Part of a small language model's weights.
Size: 11 layers, width 384, 12 heads of 32, MLP 1536 GELU, vocabulary 8192, 25.8M parameters.
Architecture: LayerNorm before each block, rotary positions, biases, untied embeddings.
MLP neurons of a small language model. Each row is named by its layer, matrix (up: input weights) and neuron, and shows model dimensions 224-319. Each number is 128 + 24 x the weight over its row's rms, rounded and kept within 0 to 255.
Before each neuron's rows, "fires in" lists the words (lower case) most often at its 100 highest values on Wikipedia text that the model never trained on. A number after a token or word is its count.

fires in: "for" 41, "to" 12, "of" 8, "in" 5, "during" 4
L5.up647 [139 146 113  94 126 124 167 125 114 149 114 113 159 111 128 142 111  93 109  66 152 147 159 113 157 100 130 121 111 116  97 119 145 117 112 101 152 144 116 127 126 173 165 122 139  65 151 166 152 115 167 135 110  91 108 100 125 105 133 102 127 137 149 150 117 127  97 171 125 133  90 124 126 103 119 124 140 189 127 112 164 103 107 134 124 153 121 134 122 100 122 107 143 103 158 122]

fires in: "in" 26, "for" 20, "of" 8, "benin" 4
L4.up1417 [112 168  88  91 145 133 119 118 178 126 132  98 145 130 118 114 174  92 147  87 143 113  94  91 121 126 134 105  95 155 166 124 161 156 126 165 130 121 158 168 123 109  98 148 114 124 109 143 126 110 128 119 126 135 113 133 113 125 140 135 139 170 136 171 144 119 138 143 116 113 140 125 134 116 146 127  64 120  99 147  93 122  77 153 112 143 153 118 121 164 114 125 138 146 112 132]

fires in: "of" 33, "during" 26, "in" 20, "for" 7
L6.up968 [136 130 171 115 158 119 174  96 144 131  78 146 126 126 136 115 137 124 121 148 125 108  88 113 116 148 156 136 155 124 181  74 145 163 118 165 141 105  79 109 107 119  96 155 143  86  86 172 103 139 146 132 163 110 128 149 115 101 147  96 148 109 101 113 158  92 116 101 147 145 109 149  94 135 113 146 148 147 127 142 151 146 158 164 117 137 134 109 170 130 130 127 134 141 140 152]

fires in: "to" 18, "from" 11, "of" 8, "into" 6, "entered" 4, "cochabamba" 4
L5.up164 [112 138 120 126 140 150 123 120 100  90  93 129 135 149 105 148 165 140 136 135 148  90 169 122 128 123 126 113 118 145 141 117 110 122 103 140 134 173 170 120 118  89 140 128  86 149 114  89 145  96 143 178 133 108 124 130 122  96 123 131 117 146 145 131 133 101 145 131 114 135 126 116 156 124 164 161 132  84 164 139 158 155 160 131 104 155 159 113 123 149 153 127 121  90 170 155]

fires in: "which" 44, "that" 15, "what" 12, "had" 4
L5.up1083 [103 134 137 118 116 113 119  98 173 145 124 125 121  39 123 157 124 141 149  93 123 114 159  92 102 152 122 132 131 120 125 113 126 155 176 132 139 144 135 137 144 158 137 113 173  95  99 141 148 141 140 115 129  85 162 152 158  86 107 141 167 125 153 141 100 125 155 126 132 127 152 109 123 109 155 150  83 138 130  95 126 146 115  97 126 155 132  89 145 157 127 102 175 117 147 123]

fires in: "an" 81, "the" 4
L8.up1123 [107 159 116  95 136 133 166  95 129 160 114 100  96 139 119 113 122 152 120 164  90 110  71 174 117  92 124 129 145 106 170 140 166 138 131 132 137 137 179  96 181 148 104  86 147  94  99  74 147 124 101  99 136 166 133 114 133 113 111 119 149 100 163 123 122 112 155  96 144 140 133 105 108  67 118 155 129 110 156 123 133 110  90 118 133 110 136 101 130 115 134 116 151 173 137 120]

fires in: "the" 31, "year" 7, "that" 7, "new" 6
L5.up1258 [148 128 112 108 137 104 123 120 108 163 152  99 138 130 165 117  91 123 141 134 152 124 100  96  74 134 125 113 111 158 164 114 174 109 124 189 129  96 147 129 142 111 155 132 168 185 153 110 119  93 120 105 154 108 154 177 133 137  95 157 102 105 167 147 148 157 191 139 127 161 105 140 130 159 155 104 157 119 104 108  92 119 103 136 122 130 136  93 135 156 125 137 120 156 165  99]

fires in: "a" 52
L8.up1409 [125 101 101 163  76 144  80 128 178 136 120 110 132 112 116 143  89 102 106 158 137 124 130 159 131 116 147 165 136  74 120 160 126 139 143 110 145 119 132 123 142 154 157 148 133 138  97 156 138 149 169 107 150 155 138  92 114  77 181 164 170  98 194 136 159 167 141  97 135 110 151 110 108  86 133 111 133  85 154 151 131 115 160 163 137 145 172 105 155 128 100 111 141 122 148 127]

fires in: "is" 40, "s" 15, "be" 12, "are" 7, "was" 6, "been" 4
L8.up1260 [109 162 133 158 123 169 135 137 126 140 129 107 140 144 160 101  89 163  96 164 115 144 141  76 132 133 161 118 117 136 154 150 102 104 138 140 120 124 121 144 136 148 104 117 136 119 111  99 121 111 134 108  95 138 104 128 140  90  85 155 103 104 106 109 125 140 131 149 101 160 120 134 103 140 127 145  94  71 118 100 100 129 104  79 105 143 118 124  90  82 147 106 156 147 169 116]

fires in: "4" 19, "2024" 12, "24" 6, "41" 5, "2004" 5, "1942" 5
L4.up404 [123  96 124  75 122 118 153  97 170 113 128 134 105 113 103 106 126 115 143 162 142 100 128 170 120 145  85 107 108 134 157 115 131 101 146 110  89 116 150 132  96 117 125 126 151 136 159 154 116 156 130  85 119  90 123 145 147  93 154  95 126 126 160 161 121 125  88 122 132  97 123 163 131 118 141 114  86 107  98 168  91 151 119 112 149 119 106 161 104 112 120 150 120 146 115 122]

fires in: "november" 15, "july" 12, "september" 9, "may" 8, "august" 8
L5.up349 [100 145 125 125 130 109 130  98 106 115 140 153 153 148 123 115 144 121 152 175 118 148 120 143 129 169 146 127 142 150 130 113  96  67  90 153 123 143 170 138  87 105 143 154 153 159 152  93 138 119 120 107  92 118 162 137  94 146 128 156 164 136 134 168 175 133 164 172 139 144 162 122 118 171 147 104 131 152 111 138 174  95 112 157 128 138 104  62  64 101  93 166 131 128 150 122]

fires in: "had" 19, "have" 14, "has" 14, "is" 11, "having" 4
L8.up50 [161 123 130 106 154 119 125 127 135 128 112 107 143 138 156 139 141 124 127 151 105 169 153  94 113 136  95 151 150 102 135  97 112 130 164 119 133 129 151 122 153  93 133  78 134 144 145 142 112 135  94 101 135 145 122 135  92 127 126 156 117 134 119 110 105 128 107  81 153 133 111  82 106 113 133  90 116 164 134 152 148 170 129 125 155  91 147 101 131 131 113 156 125 148 173 125]

fires in: "in" 19, "september" 10, "the" 9, "on" 8, "november" 7, "born" 7
L8.up1374 [124 110  94  94 142 151 131 118 109 147 109 128 133 171 112 130 146 143 152 124 132 105 114 128 148 139 121 151  78 131 158 168 115  94 117 136 121 118 102 133 155 137 162 173 132  96 112 145 153 144 137 130 127 179 117 133 101 137 105 135 135 151 116 116 130 137 102 157 162  87 122 107 121 157 129 114 147 121  90 129 146  98 113 120 103  99 127  70 109 148 135 147 125 154 139 127]

fires in: "when" 19, "where" 11, "so" 10, "if" 8, "that" 8
L8.up196 [139 107 131 114 111 109 123 122 100 120 156 133 130 137 121 126 135 135 116 127 124 100 154 104 113 155 135  89 106  86 125 140 119 152 151 139 135 163 106 121 155 105 109 133  92 178 128 123  83 144 168 105 180  98 120 111 122 144 167 129 141  95 127 151 142 136 162 140 139 103 144 149 137 131  83  98  96 153 172 138 122 119  99 141 153  90 141 151 126 131 108 120 134  94 132  99]

fires in: "well" 17, "such" 16, "same" 10, "had" 7, "his" 6, "its" 4
L6.up149 [144 142 144 152 140 144 132  86 106 177 120 101  81 125 140 149 126 137  94 141 105 149 109 145 104 139 134 111 157 155 153 127 125 149 147 150 115 119 112 118 136 122 113  76 153 115 139 120 122  96 105  69 162 157 167  60 158 160 112 119 179 114 104 135 106 141 107 174 123 146 129  88 134  90 106 145 163 156 151 158 121 111 152  75 148 139 107 108 126 148 145 157 156 124 134 133]

fires in: "and" 40, "to" 25, "that" 15
L6.up60 [161 105 160 110 172 161 144 127 107 108 126 167 125 167 114 121 175  98 146 110 142  91 156 116 159 201  93 163 106 138 114 127 158 108 106 117 135 152 180 137 127 139 131  89 162 132 133 106 151 149 145 105 108  96 110 113 160 120 124 121 135 160 126 114 114 131 128 152 144 101 125 125 131 120 106 117 133 128 144 160 138 127 104 141  77 118 177  97 105 129  93 132 129 138 126 115]

fires in: "to" 18, "while" 8, "in" 8, "on" 7, "following" 7, "that" 7
L5.up1391 [140 114 121 113  88 113 165 108 133 144 102 153  78 135  89  87 162  98 159  97 121  73 133  97 108 101  93 137  88 124  90 142 157 171 121 152 149 106  89 136 139 145 157 163 144  88 109 112 141 156 104 122 111 144 149 215  85 138 133 134 123  97 128 114 148 110 131  92 141 100 126 122 111 113 117 126 149 155 150 145  96 115 104 116 123 147 146 157 171 157 142 122 115 150 116 162]

fires in: "s" 63, "have" 5, "his" 5
L6.up73 [ 83 143 119 150 108 172 157 110 126 145 113  68 108 120 142 104 142 169 110 120 129 148 161 118 145 108  93 119 119 140 137 131 124 120 151 133 127 114 104 124 123 116 112  73 165 109 110  85 105 111  87 124 118 105 135 111 104 110 111  88 169 104 113 107 127 134  91 153 157 136 153 129  85 151 146  73 132 107 166 147 134  90 144 147 120 164 137 170 110 124 146 113 162  89 118 153]

fires in: "a" 31, "an" 19, "is" 12, "was" 5
L4.up392 [ 90 111 164 132 176 120 173 100 158 122 144 108 119 173 103 126  81 131 140  82 149 104 126 121 151 151 131 141 121 130 143 136 145 139 128 125 140 104  95 108 140 137 137  86 134 104 128 100 166 107 101 140 106  72 141 129 125 140 112 153 113  96 145 157 110 133 134 140 171 126 156 163 124 128  96  99 152 142 145 147 117 114 159 119 153 127 112 131 106 106  98 114 125 162 156 126]

fires in: "of" 35, "as" 21, "the" 15, "for" 11
L5.up486 [122 138 125 110 130 163 103 110 120 124  72 118 114 116 116 119 114  92  77 105 153  93 130  98 107 117 151 123 121 148 125 105 110 151 131 185 191 130  57 125  90 129 113 157  78  94 153 142 165 130 123 129 125 131 139 114 122 142 153 114 126 138 173 138 150 126 118 117 104 108 122 123  76 131 158 107 117 154 131 115 128  80 131 136 167 128 131 134 155 140 156 125 154  97 110 135]

fires in: "and" 41, "egbert" 7, "eurasian" 5
L4.up485 [106 122 114 113 148 130 146 158 143 103 142 144 135 132  95 126 120 112 131 163 138 116 169 157  85 140 120 137 144 149 119 142  97 154 109 142 120 126 161 188 111 151 150 112 146 105 151 136 144 118 111 110 132 157 137 128 108 122  84 161 152 105 144 158 141 120 152 129 112 165 153 122  63  96 143 137 135 101 143 134 138 146 110 122 120 175  63 130  86 110 135  92 131 107 149 116]

fires in: "the" 78, "a" 6
L8.up418 [120 103 111 133 123 137 106 122 144 127  96 129 135 128 130 148 130 161 135 156 144 139 107 154 113 109 100  75  75 127 109 138 134 152  85 108 196  70 144  75 111 139 179 102 124 141 138 126 177 178 125 104 101 171 131 164 140 115 156 130 136 143 139 127 154 146 107 115 152 157  57 147  76 160 160 107 108 102 163 135  96  68 138 136 183 157 141 163 142 100  99 132 114 118 134  94]

fires in: "which" 38, "also" 5, "who" 5, "that" 4
L5.up109 [112 145 151 113 113 127 108 139 190 130 161 109 102 109  85 134 105  97  80 136 142 136 162 123 137 168 162 121 122 149 142  91 109 145 120 114 118 161 174  81 100 159 161  56 135 168  79 134 123 123 115 124 178 106 116 155 130 161  88 138 130 139 117 135 140 148 137 142 150  83  84 120 124 111 114 151 101 136 110  69 139 178 126 109  96 174 104  89 124 109 125 163 146 123 126 128]

fires in: "the" 75, "such" 4, "or" 4
L4.up281 [143 116 163 139  82 158 150 130 105 134 122 123 121 120 123 150 141 120  87 131 132 153 123 144 122 130 120 133  93 145 106  76 142 105 133 134 115  85 102 159 165 115 126 111 135 128 132 152 189 134 124 159  96  86 143 133  81 154 126 154  97 152 173 119 114 168 112 148 144  90 116 129 137 102 187 130 175 158 118 125 109 142 134  99 112 154  99 107 113 113  94 142 165 149 145 111]

fires in: "that" 29, "this" 25, "the" 14, "about" 8
L6.up317 [201 156 161 149 127 123 127  74 140 120 111 122 126 125 125 131 147 144 136 139 118 116  87 146 101 111  91 136 124 132 131 124 133 144 145 169 185 122 107  88 103 140 150 158 127 123 118 135 142 122 145 139 120 137 142 149  91 128 137 115 117 116 100 155 139 110 153 151 137 110 117 103 130 140 162  97 149 133 120 154 138 114 130 106 124 114 153 172 162 147  53 130 113 154 138 139]

fires in: "to" 36, "a" 17
L6.up1281 [161 118 116 153 128 101 126  87 162 146  94 138 120 162 103 115  96 145 121 147 125 140 132 133 162 172 133 131 163 106 129 125  58 125 115 134 106 166 144 160 101 168 149 126 115 182 129 142 147 161 126 137 117 130 148 132 125 118 161 124 117 102  97 123 152 146 121 101 123 123 125 137 145 179 111 116 139 123 154  79 137 113 128 100 154 114 130 165 139 125 103  77 105 115 151  95]

fires in: "an" 88, "anion" 4
L8.up1442 [152 138 128 162 100 173 125 112  83 146 129 128 105 123 126 181 133 129 121 179 125 160 128 120 145 101 114 130 132 153 154 148 108 117  97 140 102 106 105  96 150 139 158 114  94 173 144  49 157 140 140 131 134 103 125 111  90 108 129 142 129 115 139 123 130 110 138 101 135 119 114 109 123  96 152 155 104 139 123 125 147 124 122  94 111 144 154 128 168 103 123 117 147  85 126 139]

fires in: "town" 22, "mi" 13, "city" 11, "area" 8, "suburb" 6, "port" 5
L4.up60 [125 105  78  90 118 129 138 147 147 123 120 102 113 119 123 124 178 109 158 120  74 138 141  98 140 125 135  82 111 166 158 149  38 142 143 109 139 159 159 143 132 159 116 156 153 171 156 149 169 137 106 160 151  88 131 116 135  91 143 110 103 119 125  98 129 105 144 142 144 118 139 139 143  87 102 113 135  95 159 148 115 179  94 148 143 120 136 100  89 156 102 112 127 115 117 143]

fires in: "a" 34, "the" 29, "new" 8, "1970s" 4
L8.up583 [ 98 147 121 124 169 129 147 111 165 162 120 133 146 138 118 148 145 110  84  96 104  88 148 119 134 128 158 134 105 147 127 136 105 145 118 134 139 179 129 137 139 139 161  95 115 129  99 139 171 127 106 100 128 130  90  90  96 173 101 106 135 122 115 136 172 109 164 119 121 143 137  92 150 108 170 162  74 169 134 120 138 133 123 139 141 125 129 168 178 119 145 149 109  98 163 127]

fires in: "on" 64
L8.up608 [141 132 100 139 109 143 130 104 118 139 151 148 111 107 142 135  83 116 121  94 142  81  86 142 116 120  99 144 137 146 124 125 127 159 125 175 108 128 123 183 121 137 148 101 125 141 138 129 146 146 107 111 117 194 149 160 131 126  78 128 125 129 123 100 141 161 115 107 138 123 153 161  88 169 140 136 114 148 145 114 159 154  95 108 118 161 141 133 112 143 142 103 117 106 121 104]

fires in: "it" 31, "family" 14, "there" 13, "he" 6, "ekaterinburg" 6, "meet" 4
L4.up930 [179 118 158 112 100 117  48 128 133 132 137 111 126 118 149 130 135  68 145 142 143 117 120 146 133 147 121  98 117 166 132  84  89  87 149 147 111 152  83 119 149 114 139 129 157 119 112 157 182  89 140 130 119 105 145 109 145  99 126 158 128 122 112 116  77 146 123 126 142 125 113 116 129 128 126 147 114  98  83 157 143 169  87 139 107 132 139 107 123 117 114 151 144 148 114 113]

fires in: "of" 26, "the" 21, "s" 15, "31" 5, "its" 4, "100" 4
L6.up946 [174 164 133 125  95 132 156 168 168 149 141 114  95 132 158 118 162 139 115 135 138 108 122  86 132 100 137  89 175 154  78 122 165 128 108 121 157 126 154 100 123  84 119 112 141 133  96 116 114 103 114 152 112  84 137 103 106 116 103 150 149 136 107 102 117  87 144 138 135 113 151 142 116 136 117 131 115 142 170 110 104 131 145  85  94 122 147 122 112 154 163 111 125 131 141 115]

fires in: "but" 69, "and" 6, "these" 4
L4.up613 [130 115 130 170 138 111 137 127 126  85 137 146 129 119 155 123 112 134 118 110 132 160 163 156 147 105 149 148 126 116 162  86 111 101  74 102 130 174 150  81 159 136 151 112 123 167 129 150 123 120 174  95 162 161 111 146 128 113  88 117 143 100 128 141 128 103 164 130 129 118 167 201 135  82 107 121 131 102 152 110 106 144 149 116 141 138 134 112  75 140 138 108 114 101 116 125]

fires in: "of" 29, "in" 27, "on" 7, "inch" 5
L5.up982 [156  78 110 102 105 105 122 131 135 137 152 139 121 163  75  79 125 120  81 124 140 159 161 116 138 145 141  82 129 117 133 124 151 112 132 169 119 135 123  94 115 163 144 130 118 138 150  95 104 102 117 147 140 126 119 125 151 145 123 136 142 131 155 160 138 168  48 112 104 147 135 154 122 166  83 152 147 123  92 119 144 118 109 128  90 121 103 110 120 107 177 113 139 167 110 136]

fires in: "who" 33, "i" 22, "that" 16
L8.up1214 [120 133 146 132 153 143 112 105 126 103 139 173 118 160 130 166 135 116  80 136 112  99 151 143 118 174 150 174 149 121 132 137 135  90 123 155 130  85 156 121 108 135 116 131 167 131 116 131 129 160 169 136 136 117 119 113 136  93 107 146 156 108 116 133 120 122 114 113 166 109 136 105 159 151 109  99  88  90 158 152 147 109 111 134 140 141 121 145 121 146  76 144 153  75 117 110]

fires in: "as" 31, "and" 16, "or" 10, "particularly" 5, "so" 5, "but" 5
L4.up479 [137 112 139  67 139 116 154 168 147 111 150 114 142 129 110 133 122 119 150 108 124 128 111 129 126 140 137 123 118 113 155 117 147 125 132 125 153 145 147 164 175 162 126 152 178 119 142  75 140 122 142 142 150 112 106  80 142 145 144 108 135 109  77 152 106 151  99 118 116 144 108 157 114 131 123 126 125 114 138 165 164 127 167 163 132 170  87 161 152 124 123  77 159 112 151 136]

fires in: "was" 22, "were" 13, "and" 12, "are" 9, "of" 6
L8.up391 [ 68  85 132 112 173 125 152 151 109  67 156 139 134 170 122 117 116 123  87  81 118 127 117 143 131 112  81  76 117 164  95 132 117 150 159 136 125 111 147  86 151 119  79 108 140 136 131 136 123 149 154  80 146 128 137 141 110 153 112 125 141 163 113 115 114 166 138 108 126 142 138 149 138 115  73 132 110 120 111 112 109 122  87 143 174 138 148 117 132 125 118 136 122  68  99 151]

fires in: "of" 41, "to" 21, "from" 8, "for" 4
L8.up530 [128 115 117 121 158 110  96 101 124 130  98 172 126 135  80 136 170  98 123 107 120 137 146 122 126  95 101 148 140 139 106 116 141 110 140 146 156 138 114 110 116 159 130 120 121  74 123 159 115 135 161 142 149 142 136 160 106 117 111 126 159 123 117 104 152 127  82  87 110 102  56 142 123 108 147 112 116  72  91 199 163 148 134 155 147 130 105 111 144  90 123 164 169 112 121 120]

fires in: "of" 38, "in" 13, "an" 6, "focuses" 4, "with" 4
L6.up368 [169  90 131 128 185 119 128 139 144 130  74 127 136 135 138 100 101  99 156 141 137 101 137 133 130 166 176 101 134 118 151 161 118 143 138 176  96 102 151  98 123 156 104 131 147 122 138 132 156 172 141 125 116 136 138 146 154 122 133 132 129 119 144  71 110 109 106 131 116 142  85 113 127 117 118 133 116  93 129 154 174 100 127 123 153 116 126 136 155  93 126 143 173 150  92 108]

fires in: "000" 31, "a" 14, "the" 5, "head" 4, "led" 4
L6.up1324 [135 131 131 143 173 122 149 137 156 103 167  75 164 120 138 127 185 119 159  81 117 146 113  96 160 121 135 139 101 117 127 162 102 119  80 167 167 145 157 144 126 138 138 166 126 149 114 148 168 107 112 129 108 141 134 130  80 147 185 151 121 123 142 107 111 108 155 128 146 139 145  93 154 100 141 173 122 124 146 129 149  88 131 148  91 121 127 166 138  74 109 102 136 115 162 123]

fires in: "an" 74, "for" 5
L8.up187 [124 152 135 132 148 158 142 123 104 133 132 114 159 134 107 129 160 164 121 143 136 147 141 137 132 158 131  71 101 141 121 177 127 167 139 123 125 114 122  89 115 145 112 135 101 112 160  90 138 137 117 149 171 144  86 142 143 143 132  99 122 146 120 150 131 126 100  89 166  94  91 118 122 143 172 130  99 113 116 139 125 126  94 139  73 128 164 166 146  97 146  97 112 139 118 102]

fires in: "of" 16, "no" 11, "is" 10, "that" 7, "with" 5, "any" 4
L6.up1347 [104 112 136 139 102 115 127 117  99 104 184  88 123 132  97 117 132 141 134 125 127 153  97 118 118 121 130 167 119  95 154  73 146 142 115 105  90 151 104 131 148 108  86 171 130 120 150 112  97 113 176 138 105  96 153 117 132 128 145  98 176 139 103 141 140  90 163 138 179  89 143 119  83 115 167 111 117 143 137 126 141  83 130 120 126 108 167 149 108  97 156  90  93 177  94 114]

fires in: "as" 26, "with" 19, "order" 7
L5.up382 [120 168 147 131 127 157 117  91 136 131 149 119 179 114  73  91 138 146 115 144 130 126  92 135 145 135  79 137 163 119 125 110 124 165  82 125  93  83  83 106 123 154 125 135 132 129 118 200 132 125 154 126 169  86 115 146 115 129 157 145  86 142 129 160 136 105 131 118 158 128 169 122  88 162 167 126 146 111 131 131 125 128 108 144 129 114 124 119 143  96 178 139 172  81  83 105]

fires in: "for" 55, "its" 9, "s" 6, "to" 4
L6.up929 [141 138  99 142 106 167 113  94 152 109 127 122 171 106 133 164 168 128 112 156 116 130  98 162 179 116 162 129  84 142 164 100 130 161 118 135 134 137 155 107 121 177 130 147 115 120 155 178 154 137  95  94 117 133 172 154 143 117 130 133 157 108 108 155 122 154 145 186 145 146  87 146 124 162 104 132 135 143 108 115 149 144 153 130 103 156 181 193 110 111 137 139 119 119 109 159]

fires in: "g" 13, "n" 12, "y" 9, "df" 9, "m" 5, "z" 4
L4.up720 [ 99 161 137 135 106 119 158 126 128 128 122 161 163 118 120 124 105 126 166 135 131 147  53 120 169 129 133 137  94  78 145 154 130 162 127 106 126 147 122 151 149 139 143 105 131 110 137 131 151 134 133 106 136 112 122 166  97 166 134  86 154 159 121 122 156 166 113 163 184 130 135 103 125 156 186 168 113 167 106 116 110 135 103 129 128  89 106 135 126 117 105 182 104 138 127 128]

fires in: "to" 37, "extorquens" 6, "as" 5, "dehradun" 4
L5.up422 [132 173 105 134 116 138 106 138 168 108 131 155 122 120 158  88 125 185 126 115 113 146 115 124 147 106 150 118 119 126 115 113 113 117 134 127 132 121 178 134 123 147 157 137  93 120  98 132 154 188  80 127 141 126 140 110 169  76 144 124 170 161 142 126 103 144 111 126 122 181 107 115 104 161  94 119 132 108 116 113 143 113 133 141 148 116 132 112 177 158 133 111 137 113 109 149]

fires in: "the" 29, "of" 26, "new" 12, "to" 6
L8.up56 [110 134 144 103 114 181 134 136 110 112 106  79 132 144  82 104  76 151 120  86 132 116 149 130 127 132 111  99 102 119 129 121 177  98 120 144  77 134 121 182 146 163 125 138 138 112 100 148 120 106 104  80 108 122 142 112 106 169 122 115 157 110 160 122 142 118  95 105 157 120 143 138 108 164 205 158  98 137 151 133 119  75 119 132 104 103 130 129 160 116 138 130 108 103 150 135]

fires in: "on" 34, "for" 17, "of" 13, "in" 9, "to" 4
L5.up993 [133 148 157 170 128 127 102 119 110 142 115 122 177 131 147 123 153 116 110  80 107 117  81 158 174  96 171 100  92 104 144 162 122 160  99 110 145 105 109 122 109 136 131 163 120 115 139 172 127 127 134  95  59 118 142 177 120 130 141 112 142 138 141 167 157  95 124 118 113 137 148 123 127 156  94 110 152 155 116 113 170 163 146 119  79 106 105 136 127 117 108 105 119 172 136 181]

fires in: "they" 36, "it" 34, "he" 20, "she" 6
L4.up17 [123 148 155 123 142  94 149 156 118 164 114 106 147  88 108 128 162 147 124 101 138 117 133 147 106 150 112 113 149 114 150 108 142  94 144 106 114 146  86  99 123 118 118 153 155 159  76 104 127 108 149  90 134  81  96  90 132  87 107  95 108 148 154 137 143 124 113 144 158 100 152  93 165 132  45 147 123 105 111 154 138 128  89  95 100 125 128 124 143 113 131 124 155 132 115  75]

fires in: "during" 40, "after" 19, "in" 16, "to" 9, "of" 8
L6.up1215 [149 119 164 111 118  74 128 153 132 100  90 159 116 174 116 106  74 167 126 136 118 177 114 127 180 142  97  96 101 127 132 137 142 157 152 152 130 134  89 106 136 150 146 155 138 128 137 143 152 133 160 139 152 107 141 169 134 129 150 150  94 113 134  98 119 114 134 139 126 154 119 137 145 122 124 111 123 121 110 174  96 109 131 107 106 158 155 105 145 147 139 102 133 132 157  83]

fires in: "had" 28, "has" 27, "have" 8
L8.up298 [124 139 131 108 148 100 141 145 104 110 135 128 108 149 157  91 132  99 121 124 139 106 111 101 131 145  97  89 116  87 127 131  93 122 122 120 129 161 139 113 153 104 129 145 115 118 119 145 154 156 124 111 112 127 151 173  97 111 138 111 161  94  85 122 135 182 142 114 121 177 124 110  94 120 172 145 117 152 141 156 159 106 122 117 110 134 108 119 166 127 142 123 161 159 127 110]

fires in: "it" 55, "they" 12, "he" 8, "to" 4, "extorquens" 4
L6.up498 [172  94 161 140 100 110 127 123 162 178 136 110 140 153  98 144 166 117 130 104 139 100  93 154 157 183  96 148 143 126 117 146  95 118 149 179 116 144 138 116 136 149 111 157 150 142 143 142  99 150 141 116  99 127 141 127 122 131 126 134 136 152 160 150 107 115 135 130 145 141 162 136 172 144  81 143 138 124 155 132 160 188 121 134 144 135 116 150  90 142 156 123  65 122 130 129]

fires in: "is" 28, "be" 19, "was" 17, "also" 5, "s" 4
L8.up571 [153 137 131 139 178 112 159 142 113 126 121 164 151 149 125 124 100 114 166  98  92 148 122  98 124 124  94  89 140 154 136 136 107 148 148 130 154  95 120 135 103 107 143 158 132 161 115 146 122  73 125 147  89 112  84 118 105 175 135 105 132 154 118 137 132 129 125 108 132 103 177 148  88 173 164  78 124 144 145 151 148 105 137 117 114 143  91 133 126 137 175 111 140 122 126 130]

fires in: "one" 38, "no" 9, "a" 8, "this" 6, "that" 5
L8.up207 [144  64 150 114 118 141  99  64 125 168 146 117 138  93  74 141 149 144 198 124 120 150 127 145 107 131 126 122  96 120 140 119 132 147  92  67 125 115 101 139 109 143 130 111 102 167 157  69 154 102 115  94 147 141 160  82 150 132  89 150 138  85  82 121 174 143 129 107 182 168 136 111 105 132 132 131 123 119 147 150 114 103 110 115 158  87 113 163 138 150 102 161 169 131 142 104]

fires in: "is" 31, "a" 14, "as" 10, "an" 8, "was" 4
L5.up1321 [138 112 127 103 139 115 176 135 158  84 123 165 125  88 143 171 151 110 124 119 139 133 115 121 161  91 151 123 141 127 121 139 128 159  77 161 116 102 154  99 130 134 118 110 108 119  94 106 177 166 101 139 141 115 101 121 152 144 169 123 128  54 146 164 168 139 130 112 116 121 134  97 102 122 137 109 145 104 149 115 137 143 145 148 148  95 122 138 134 128  94 156 161 156 137 127]

fires in: "an" 85, "langle" 4
L8.up361 [107 139 116 124  87 146 108  95 146  96 127 112 135 142 128 142  96 134  91 142 130 129 141 101 158 119 110 124 112 162 171 144 102 160 131 125  93 105 121 159 142 119 147 125 123 118 129  88  90 118 101 168  90 122 131 159 113 191 121 116 152  80 166  97  93 134 167  93 183 154 123  99 155 165 116  97 138 153 119 155 111 119 115 128 147 111 142 131 128 128 142 134 121 153 150 135]

fires in: "an" 55, "the" 22, "as" 5, "in" 5
L8.up262 [149 103 180 117 141 138 154 111 111 136 145 144 203 154 134 146 105 101 107 128 125 166 168 144 140 132 150 136  91 161 137 126 129 111 135 104 127 102 152 170 121 114 152 124 111 102 139  65 162 173 144 187  69 135 142  96  79 152 147 136 124 120 129 169 123 137 138 118 139 153 120 116  84  92 159 132 120 108 140 123 125 113 176 111 112 133 161 184 138 156 116 123 145 126 118 143]

fires in: "the" 81, "19th" 4
L8.up1434 [109 113 127 144 132 118 173 105  97 106 137 119 114 134 121 141 120 140  96 148 112 112 149  90 131 167 128 122 121 150 142 109 136 126 146 115 120 114 151  98 148 156 158 117 136 157 144 119 129 140  91 123 166 131 134 146 151 155 115 145  71 178 124 137  87 151 160 137 133 129 119 147  98 133 101 124 112 136 130 143 120 106 162 108  99 147 138 136  75  98  92 138 145 117 167 129]

fires in: "6" 16, "9" 10, "these" 9, "978" 7, "0" 6, "08" 4
L5.up190 [137 152 116 152 133 117 143 112 138 104 128 116 110 155  87 163 122 120 144  93 108 166 139 109 131 137 142 107  94 108 153  75 163 130 137 111 132 133 158 139 106 120 131 172  86 133 120 127 162 109 110 116 151 143 155 117  96 101 153 160 117 152 128 145 130 122 170 138 130 133 114 126 146 132 140 103 117 119 160 113 140 103  67  96 111 109 162  72 100 110 147 108 127 127 119 157]